Weights of a small GPT-style language model, trained from scratch on English Wikipedia.
Training: a variant of Muon for these matrices, 1357M tokens, 10354 steps.
MLP neurons of a small language model. Each row is named by its layer, matrix (up: input weights; down: output weights) and neuron, and shows model dimensions 0-255. Each number is 500 + 25 x the weight over its row's rms, rounded and kept within 0 to 999. Numbers have three digits each.
After each neuron's rows is what it responds to, as a language model described it from the Wikipedia text at the highest values.

L3.up130:522474487513533479511479516549514474525467483473531466498494483501512469509508526504530495536519475495527490486501513427532549488526513472522494455499534477537474458537485456568512505458512479476456505515452477502529507536495502468541509476500479502509515493513507513533508498461502506512443549487512494483470508502516503535521494481503510502465447497441488472467524501464453510523478489544513509493472504526507487507519496546463454453513532509490495496516501514485482505489482477534485448486478505529516474515480544472501518549523484500530496508479489486510555542540477502457529474478496483473470477523496536506510493518486493508511535502503527509481508483530487510537492504479493466510550501543478484463532505495471495448489478454541522537476481512470541526508460463
L3.down130:510545501519526489498522536543459510526469490514518476498489516496533550551504511503508533499484462505481439527440531490458476483520530523520505485499494494528473502526439472518498522530489514480476469506487513510471503539500508501469473498488486463495474489475490519504500488487481502504472486537549479498465504530528475552525553533531513535499481494460475497492535494458523492513531475498472453440485533514482526509510498485492519479485493522463486515486448508466455510475500505495500479529510505515428486498470496448541511501513528520523493552514480520508509504540522530506546486505509485543482526523501486475471488444535475505509497545495477518474530470507495463490513476539487524505489536518486493517509507491528474486488443471545529488508514521524475513506449468
Pre-verb to and modals

L3.up3846:525492487473547542513505481552486474520504531498482524519453495487538508531508491522482570433495504511474516463438512481538510488522465500455491493491522480502447458498500483482466507480507458462464553481450481508466520484477500545505524466479479515516491515547494491480525484531508493517524491514518488527491526460541520510520519503523507517482503523482483497498499493472459495428507519489513519522501498561514500443484491501499481501501504536526485529462485494500478525493473527472489469508504469480503523492462523485516497514490463532492512524484527478530527493455514491488509510493480494508517497482485492526497546514512494438504511466501496511506459527491497459499464482458522500497499496495559506476486508474505519501453496519480518517512512475490499525518493499
L3.down3846:456462514520476514501509475520474516508485549519522511509476478495532486496513505516522483515562538480465499465449531501522505501537464469488465494494446454492547465516522523492541501456479501486521535503472481472455512505475518488496486507529489523510492491457516492491473469543497509489489499495499486547500505535508508457513513516520531455470494507521483508487540532508491487547511518535499489519544496514493474507487485513533543492460471492484544496527481505461475515492483472503517486514521482469509520483482518489525516469451475495468532505516500484486510509484473501502543447454492487476484501503451503536511538544518493502495483562498462521502490478504450499485511523543497507499489525457511506479535462492506524501487453508534494507519445494452491529485508460
Discourse connectives and adverbials

L3.up3318:506482514454497485496469480486481515467494514593473483489495532531473507470491531531517505477501484521488485509491452531511498526515531514458494463532512499496471511523487495498497475442543508485570504488525522516476498494493500500497479516469484514476496523540484534518502537518549505504508495496489497524462509513484497492521484511487479497467445467439504512522499453486493536487494514467528523486472478464470496523534470463509512487488440506478516514508510547510466513523501520470522509496523472455516563502477497492502499506483492455493488505509486465485516517497496552530517516554508510466532516531493500514507514484462485525552485482506470525486535527477484506426508539505518469479507459524466433502519517464477481479483536507486498473519507472501518483464476505
L3.down3318:479500521493477503520513491495514477491500499506488494518511446513528511519522500522504481525530508488513526481513515496472476488500499511551513476509559451455468504503468515509491480481543465535508491531466562498484505489460523529494530479529484506471481426513498495493537501449493465497453505476506511518464519539499498489490468468531559499535511498546510504526506506489486500487490494469517478513500528468494494433498457539502497499463507496507507500514486543521571498476496465492462492506500538507523479544475475501475521528502498459495507504473514520511494493500514506468510475499521481508534481483474478474490548445455515488473486467519514511469487552527531506481491496499508467532528502521481463514452492492541500477502488473479534539495464479452494483484486504
Time-span prepositions

L2.up1175:450455478520526467497531499501508537518513471488514491502476477486540513509530548500479485493481480544514494545529445493488505498485509514486522511490478506490509490466503518507497522430468539534530472470492455508507534499517513492526480457487487458512493469468472550482532523483492524514551484530525512465490485486475585546497493482488484512457472482507448480475517506467477529524522527460505519467475489475476498540509490503497495530449552421496489496539493479521478507498485514537521479517501497486533488466453494458477550530507513522482537506493527491565454547469480512538453533525506501529501522449557490456516480463525483540523481511500495494439508527451432529543535493500529509498497472544497486516517512548523498461502526476494536532515460490526461483483513513
L2.down1175:513540495514491561495501483503492468512483465547504486455563464518499550545528517491481491535495513501560529434501540471490505476462462479517457483503512483494471496528486494495552492519479497489464534521509526458504462515513554498487461488460478505459508507498494457503487475500490475496465473503478497494524533501477501483509510508510465483506514511510512521499467515487527466489499495481505470492481508493513548462453490486483515532509472511471502462498492517512482501486451495472497525505531499511465563509493514552512496507490460482485534483536486516472550508495486507510510516535516515483506508551488508500509523503521478560505498452533514517523469481452573497485497503527519495533515503501482505484482484502473520503500506520500512494477543541493500506472495493
Post-verb directional complements

L4.up2490:508527493508525477469528477575499523457436517520512469468495490513518498517515521525534519492476510492471470486515500466502552502509503448502502460515490520534495483572474448511508468473477496510476470441463470495475513519463483491504504460505487482532502507480470536492529490529530501521470511471477482540516499476516519521515515471492504523471498493480497454477524491491483511531499486538495498467501521468526456501482515532483482458480498524454498472535521459491496519512477498518530502482477507510471507529468499432530536526524514542490496513483461529484514538497497538510455446499473494496513486538489541493492503493472524511522534492509467485503474496487509477553538489492502496492514535510463436456550495472480486474536482458527529529481503525502494528501515425
L4.down2490:481570516548518530544517468528475473502520470486523485513494466492525510524527517531490480469523507469498480556494501524482459452484469516505511450509485509529465500472482494501482532508490521455500468462477461540530478509510470526486514519511520500492521522504510494515509520478508503477472499538491485469487472488509513492531543508512494508470500483473515521503525509427492474524495486498482477466455522529452524524485481510502511545506516538541466488482484499482478491490494516482481523492530519504422506510504550482530524512514506503503508590511490509523488501488514559517497527534497489528468470529519501507463488488510518489516485499488499507496522471504514471519524506495471527499543528499458499521495488478512478497506451471450457508465473502519481464509491452
Pre-infinitive verb slot

L4.up1346:498463516515462555456480517515529483477486502520502497432549480522507487520463465507501513449485499494522498491507500513505490493504487497507506487501509509474454457479500496486502492509504490492498467523503524511473461471531476512496525492550499489491533505492503485521483489501505512483485474527457491469484529474483473501522452465546503526482485472514530479507511495467491509487429484545540499476464491509497507562507523491542518491485514501506512497492506459499455487529462480491514520515492508487510517521514485530545523506503541521553525514541543493515494538480523493535505500461479519493536453462496520499520521480521514479479472512502534490542550541534515554528469483490502512506536498554503521545493481509490527471525509491488500526480487506515486539479510509
L4.down1346:488499487522528531514478497436485510502451491479494503481493461483462484503493538507487496513474495472500507460493525483505489466480506483506526556522498476475527473509477524505494530439516509536511509526521487461487508532498528490483477477515524536507522463511462487514541500464548501523478494539505491523486427443495494502475516476499541501472500487542471482527493531515513547487497498474487513469525490483457502494449566489548508530504474516508474499512550547529542493511487459482482469506502516486484505487506487564508473463455459447553550522522441530521511538440466465465480483487505464538467504473465460542521476506505485470526481505486501517482520503496501438477492507475489497508490468520488505520438476502504513511480552478483508481533505529537516445483450540
Pre-verbal adverbs and modals

L4.up3570:480437502510514517502456540504490543498494562519477505469521510454473530522450483540530538513520518512493504512546498542470483536499531502504518503526471489532522471534519516459508475499527487530510489528533441487499533480512496486479488588516486454485484511481478516506524498520535498530511505497523488499528534460508477509466499528499487469495449478516465470528502488467493500536475505504522497504451485486507514498475532521503504514522470495518470501502506487533467513523499498521488493482500464479512509495528475478502501495527455479524511498472421473520518484447526463478538513521510514499499497509484523517475553526536545475502550469487495472513532498511488465473516490465541481494514478473505501492472519455474453503523528499491484496504531453535482465545494502
L4.down3570:481479475510496495508463502455468512478497517503469501445483489506491495481514465489553508472501522494497543490496530512515494484498454544554548480505467489505509520518450485500539527502535519504504512499486524467481515495502527500498488553519445481471507517537495523518518462419540449514485528475488473565483494511511534505498493520443487507512461518501486478474490508478539509532473501491529523482482522510488507475472462492498529521498490490514514490503458461479534531517497489496513473510470456520523502525505488475488466530513499459526499487502476473563537469514521482493511557493514514510514498495495492500469486522491552497501519455478513505456462485510515480515546470525512487522454497462481490505455483488477537490472498540527531549458484472469455449530527503
Temporal prepositions opening time phrases

L2.up3995:501505506481466507524454516516505482535494520463517505510478510552476510527500509480488469517440487465540501484523480525528550511512404505490486471519485511525517436477537487483499496508486506492503525489489549505494535555513536523501470467469528501499508497545474456516481497511507551502496529518466467445460534507500470433499485505537484524508502457457498498570477502481445561474497470496482533504520527530514493525509513505514502502514528487459526489489475561481513519480479503493536483520510434473493494489540517428517490501521511459541520502487523528565514477512552508522531495495489500523514547481487505452505475471476522499522528457480497553488493487497506472511547479503504498538482483468509463525450507475454504510480461522501489513449470481479521540493518436
L2.down3995:511490496519517485506542495469515479503464512466527494505511512509508496487457509475460510508507498513489497491509556527491566454464519512541520487497500480519519496501476487477502500511480508521490453490519509476508501478499541521458504540523492530484510475539496481508421490528488519505457507547498487453497539496485493506516490452447490466486516501488502468502512522475465500510480500502465480482536496524505484469501489493485467498497528519522504553533496470470468510490468508518501502568503475536497525580486507505458501466487501476535544451470532483484509438485488491489520477502514532483560513488449493492510526435490484510503514495498465510520494510460511484505519486500494510490487454510497482551504509482495539519535481457486456499528505490504488491512498506
Can, months, word fragments